From a checkpoint of a small transformer trained on Wikipedia: vocabulary 1473, RMSNorm before each block.
MLP neurons of a small language model. Each row is named by its layer, matrix (gate and up: input weights; down: output weights) and neuron, and shows model dimensions 0-159. Each number is 128 + 24 x the weight over its row's rms, rounded and kept within 0 to 255. Numbers have three digits each. A neuron's up and down rows have the sign that makes its largest values positive.
After each neuron's rows, "fires in" lists the words (lower case) most often at its 100 highest values on Wikipedia text that the model never trained on; "fires before" lists the tokens most often just after its 100 highest values on Wikipedia text that the model never trained on.

L2.gate66:126165081116140151128126120120174067101122154120077103114066127136105131164128146132125149123141152113140153188166157143161135108114073114132110120172140119151119134147118124163127130138113116115148111101137120157106137151155158148136072085138122168143161147109098125088139142143155130084107162140111164090097171132140107149152093172139123122124161132107158149104143138126142117156123108133130134120100150123109123157119137138141113150096127151121188100089136099120127088132134120
L2.up66:128119098121152134129115128157156142111115135087090109131104171120130086131164112138161155150160128117129147149154155140155169083106104162149142116144133115130150131179125111146155091154119101129141099136162129137110119149168122123127113082127108183128187153104145167087177149134129147129083125117124154101110194144126129142123125154143130141130139154145139161114178136116145093151103125167120104111111147129118145149078122100132138149100075170142175136111117102124098114137138136
L2.down66:114125119096116110141128146148112150103108112126200122151168159090117118139140129123135119175120119156111163092134081113153120126111093119172126158150134159138095124126119166087130092132134108151158137149128119149138103088127071104135179140185103162105122105083134131107143105135133147130145100179103134139129122136072092130126106137155163136118094096129114128126111104068121125145145138167136103153147146140096169168159111132163141114137152123149124135178144131140138111120123134
fires in: "december", "may", "january", "february", "march", "maynard"
fires before: " ", "n", ","

L2.gate220:114154090105156113136087131115143105104129091082093112120146116134130152098134151140093141094122149124094173076146113088137123152093134124120166123156112126134129102134151153153131106117121147134101131138148138115129148132159104148161141159135113118100138135090163138115142142147163139155132121151082130169121169134167113184130148133111133137117156135119139150114120145122185134196124143100142131130160160144098142127108150128146152129138110146138146193154061138174097177126117146
L2.up220:157175113133117124115127148095124091129086169111115129112149061127096116122100091126094103119116152132118130145146147155106142138107118171103149068121106112104121153193149119161129083119100129157090129120154128145123141117087113153124118080119120114113116101121151139145146181128115159112112134124113117141142133149088091146126108141132132100118126111095168099099152118111094126106165136180143133115135138143111138186163142141141130132086095155148116130113094151106107176162139127
L2.down220:101113086106136064156103182124117113127169093114124132127129143104123141092137126109146144141160147131099107130132091074126127150147116092111140112161106114164095141110135172130145159123084182118127141148126122086126115156167111082131119147130155118114106094120154107084122094162138117128139093117121138132099149146134134157128125104146163158121121128131111159130121164107156092173115112164114118101114120111110124117104076141163126101124128163103157119166076127158134101130128177
fires in: "march", "february"
fires before: " ", "v", "n"

L2.gate238:079168094110126120146131135153060140143076113118147116165134143147171114181154112140103125155134124122135066103147127133150125124112088127147091115111104159137158143111160133124145120104122138108127131114129084134142141131118119098105100133128104124122123123084092146099168181071101108091128107118100119124124124117131160112158144125151160120145140148140142159148111145123147138150094125125132138151111125129140132095083155105216143147109116131155098127100095103117089108128140098
L2.up238:149144133145144156195092101152134108151123194101156124098125111112143169107094130112159102117097144123104154150134120135109126125120107102115145117171108121123121119110125108118132130124093076098068127128141072157124137111153151118133095123118150151140143124167112123163116115143158116130111111116105099108141089094071075132135103148150139115129157137123088143134169128107087118124122124177105112100179125140118097138169137100158120147098126106130148125096163147152132146109098152
L2.down238:139165123147131124114163093078123160121113140120170145107130153108129150147147108112151094152137139146110149140087110119124081110143127106140133083114125168113123096100120133106171145132150125152142138160110098116121133100133158160080143136124133131105081132136131125173137135154050138106092106150137109147153153153103133110120152113130133183101141187114092145165100103157134169133123111105079135133112123089116122112159181119134141115135138157181156095125116140155153135116133126
fires in: "part", "number", "party", "parts", "participated", "particularly"
fires before: " of", "y", "s", "n", "icip", "ic"

L8.gate178:116090098151112165103163128139131116160150172149117099138114143103119140157142094118141123097149086130130125111149124118167105169098122093126128144098151138152137104100130093127164124174133140080122120136127088113095099083134122109093158133128159122126116151136148070130131090113121174093166122133107141084137134149153151141165145111151100162118124144174135133126121165128157124142129120131097120063110126151132154138107121172104102156116123110109097100109137126085186137143164125
L8.up178:134126122109145143106163142157109133124157167160132102127098098112164130137118137132132110120119117139170133168143125165122162140124134134111119147187152140136126122077114188092138153155144126102132121103147140095141130109141154093104107071075168084142121117135140149119139153122101149143106125125116118144123106169106073088136159144139084108130158135139131158181129081138117109125085136132117169135108113134102131138111117125154102163129077109161128096167112134097167133141095158
L8.down178:135109133153134181137098122101134117147110090092111113133127069134148099157118120169118173138128106122169093146189133098174138122151142113146138089138159131084129102127125127145105163120112154140119158112154108150126093141087091117103121102157114139152087152188155109120116143130151147096131163170148097097126092128158086112124107100100129155132090127122115086122136147149122116103132107079145080104124132120130116121148098123124126107135143125138133089165134135125141078153141144
fires in: "service", "served", "services", "not", "serving", "do"
fires before: "ed", "ice", "ices", "ing", "es", "or"

L6.gate94:114129095168126141073152116076119125161059114148138140123138139156147104120105150122133138124152178101135155140160126164145113114139104124143104151104078164155141131169129133090142143133147147088098131105152130123111174110117099134111105117089104107111098091171164141105127105098121140105135105116191171113131130145118091146133176132142139107120123159150111185185133161133105168102126125134141157115102121145112124104116151165130162135157143114144136131143123138143126124114095137
L6.up94:096143155177114140104099102111121158144138131176119132123107084144147135159152139143126119123129157110108136179086116112131126110149122096157151153124130151123145143100161070153163121091122107061117150128123144124130144135159155144144133127101098114102150074105117151172124123085131103098156102108121159165148094138128105161119128098137116098149101161113157147139108096118082120089098084183133132142145118111135148102117175119133139106104146130113125135118142132110150087144145170
L6.down94:097169121143122148100112118126095127108166140166150118135153127128120147149123125136092128111169134136097110192136108130096131139136095170130124147129146131125188143107132065112144108067142136128125131103181131147080141150137138167142137120130097137136137102106118081091086113113157111087154151071123122174115077104131182108144143174090097133126155128174125144133126104146171108104127149155135142122169134139141127097110132139148124112159123118120126122155111108143128136124132139
fires in: "part", "party", "parts", "participated", "particularly"
fires before: " of", "y", "icip", "n", "ic", "s"

L2.gate263:129131106197114135122145140161117180173098167112115107124127125190164111120114126105145152113136156102122118153119115132114196099135119118146126116130152097126091144111138138110183098135135182175107133145125100142109099109129119119154115137109139148119152158140127144170137112139114094160131096096176109109105118168110094120105114139099167132100095112108175155115150137143111107091141132137101124142136109190151167156132115114107142120108109112140123115117137168083114128119119115
L2.up263:146118111145142112122108117119146165141049159140129103153141144180162104146141106085158163140167135119139089129134145106129177096158136161141110111146123116136085139127166104136173143134145127142117138110125140140143108111096127147129128131107123100143162141136142171157135133111104105174091126146139139127117134159086180097116089120111148163095107118115145138120147129173128085068127129138119142158160142155165147160137133129125140107102081083155135123108140148088109109153110152
L2.down263:168150151113170097152124112118096163048127124121153117172150179128166141135123119099079122118130126172166105108180128130109064112140125093091146110116109134131152130125133134118138150142100068129111171116089149092133142117117068155118125139129115121156156148148119105116148115135110120158109149148124099135126116124151112087147112155133119151116086164082128102125133110155137131159136112117156165138148160127113125119129173126141138150118127128106074141125145154153131152132095126
fires in: "2003", "2013", "1963", "2023", "1973", "2014"
fires before: " |", "–", ",", ":", ").", "\n"

L9.gate129:141142114131143102123090107162153128089100134131113130108131101113185122128111084179139100162164142071136128136134100114160111120118075152119113140126138158113138147149121152112104134114140126132131153114108155125109153132151135144116078116121133193126155131109139122099111113142133147085127099144157143139135129126109101120145078136158109125141136157131137095086144075107156054084118129122167129178097116124143106170180104160131122140148160085113155155137143110127144128110126129
L9.up129:140125143093133111093143125117089143095091125155136100152127103138125098119140120128104128150093138109141154148146102095168085159121141100118088159171115124119140149131109138086098188117117173097113120081129128147132131125134131108127118131123127149112178126092126140138139131138150125147130148069124138164095158139108127134150100138102114115076121139154146086137141118186143071112103133172124085177084150117115153148112134148109158127113142131117185118120107123103173133100119136
L9.down129:131201152159150097125123090120139092092130146089142126173142114102116151105131090142150111133122114095120099118188126114075140097108132123084135138077138139131181109091102119141088129116111115127094128137129132158120153154131093114110129124135119141122188141103146118133124142146114159177148143152118097140160101139109118134158100135106088143146131122160130137140148071144146078116134115164135097135117104112143133106123115091171124112143136122161136129140152126157120169077139109
fires in: "april", "may", "march", "september", "january", "december"
fires before: " ", "op"

L2.gate52:139146089135169152108110110120088078145103145108120103110155083123144108132127153152138170104177111149114155137145109144131094095157081134095125123101116146155110149107137126110120126117141112132148154083145133164154144135153134150128108151153129110130130136139104129143124111078136132116067110127110140065138090110080107134109089126078123174139155156113137130131129127143126143181136107149132124160106134140165104118184076153105134110135130102150101120122147104123102116182101123
L2.up52:173109058164126151081112108085142130111145165131111101120134128119134138128144136138115101088109110124135127091112100153132130083116082107146121150155117156154094134096161173135138154143161144119103125105130141162110140103173126110113089170152139130123130100166092124148125140091159122156135098131086133123103121114148145180115117167118108122133148120133145168137102079116093103133143106104138178109146115137148110133125167169097110149137107145115087134150116148118130087137093100
L2.down52:096138153088140160129119107052123140163101110169141121163085156102126092095128171120135127134128139124112121182084113139134121117087151146158171145119133159138118099114070128106150152128146112108138126096150120161114137153136139133087130133105094125141115117096094135119136158095113131120096148154130158145111114137109112154161149160182115122142142132116131163135072094145098156105131106133158139107118093122082134173143138086140143112141126136095092147134094154146121101108126118
fires in: "end", "remained", "office", "off", "ended", "will"
fires before: "ain", " of", "ed", "ice", "s", "ing"

L2.gate237:187140125110110105193122084091120161143138127179113159152104091132160132142142112125152151092126154123123115110135125120124144097120153130083133105139080117118159061158152090092134125120124145124116149131135093082117108109132128153123099115122130140083096162154148085138132134116093143118144143093119126116079159067116116116119128128180168151099101155110150140148147100168107151115109127138123114135167145142150100123101130149137133157137140117121109171108155128124138122148107155
L2.up237:162148139088128110163132090106125190101112119164112146144127148116187096140125134102177140113139133109131114131142096101160164104109135112092121126135118119142159120104143139117140083126092113121123144139122113110103099118099123125110111107144124146096142086143126106146094121131079131099139146085139129133073172078103120128115135137143143136105081162125137152128156117196129173093086127118111098159160139141112106128112098145144154128125105130113070180102119141125112104131123149
L2.down237:153122115148096132104119098136101120169084088096105141135139094122119139156150151099112128114181141125126176145128123124160094106122103124087119139111117155154117106096108123103170126103131146101112130152115095184148115134075135128111139161115118104141143113124170132116139124117087156099064091123134099147126147150143134114164103113155117151093098131113149154138167106157144094110152097129140130113094136155121127064121170094125119140120126129148111123085119126114092147087081102
fires in: "part", "party", "parts", "participated", "particularly"
fires before: " of", "y", "n", "icip", "s", "ic"

L2.gate280:136117139131123125124054118089125114136124104115138099167106153113120147159136126139104153111127143115147159138162125111172098098122103118115100129129134143130123179106187137090149128149102159154114145066134097131119116104163132111124120116187129106101147147129129153127113110108105101123146106124107136126109121130109088138146099111140126150146220143113153106123151143153113107159133137121109136094118149128152109133108142202131070132117108114082157113120136173115121146148141092
L2.up280:120135140120128126098083125097106110138129129090140120113141120102128105160100124152105176118151121127149154155153155127207136093069120107135116128104151124151108117151142115116102139166097096120145112084115116113140082114145113116104116099141142113129164126078142131126129111102145097111153143107103110167112137122153097093146138108136144163104199144162109145136145098172137080154142144097152070124148138104129118119162129171112093129114098089130162134130128142091113134151119117
L2.down280:138139125127123112134102125170097157099160144133141107146153112066119123128121138134135174118147159116138171136102123129167143062093175142125110111148171113157083104139108145110101088100101137122137140143106113149114112121121103170103149086121093150155141111093137138114124090116113165119148049150130145105128121157107135127121131098102158146169144114106148151140131098124150109139146136105126112093108157122069172126104141140182104118138112150115133133116137169120142137133165129
fires in: "announced", "march", "signed", "support", "nominated"
fires before: "port", "oun", " ", "ed", "ated"

L2.gate205:119131111174155155069135115136126132128093121135137085139141123061136125106182166155130119129113118129134124114157134151112112137066115099110116165105115122137087132141172161115141118156111105121125146165137130055114149112085110153125149093116168115116110139156116123135106145077137129116142118139116171092104138097124125107176121137127044131135126133142121124124163132115146109141120104111150148125070118143128111126088120116110134104157146115105109132151110105151087167118136141
L2.up205:144158132160130145099129129189116111123110112123135100109144129074112126070113159161116133133147159136134142106116113162110122149077111099130144158124125126129124131146138150111115138101117125107106132132153115033125099148074110137145134099103157110137140122169110102149120122094154113108159158130127179124125132140108094104167123143127082135148166140140147119138136087103117101134075121114143155106056089125145122148094099113093135119183145105121137122147123133144116132118124104
L2.down205:149119108145106148095071159151137121146136156141141132126106138151135133151126128143078122106145110121132158104087123116153147138127134096164133169135157159176118143122136082094136150082170110110123156103135081112117114123125087100137170142108100108138149110145123115132155102082157136156132141143105142159139132110105083089133140088133095136145112109150131165156097062122101096113122148150118156165104153138131115186099112132100100127147127164149165108115118155107128098137105099
fires in: "service", "served", "off", "office", "services", "serving"
fires before: "ice", "ed", "ices", "e", "ing"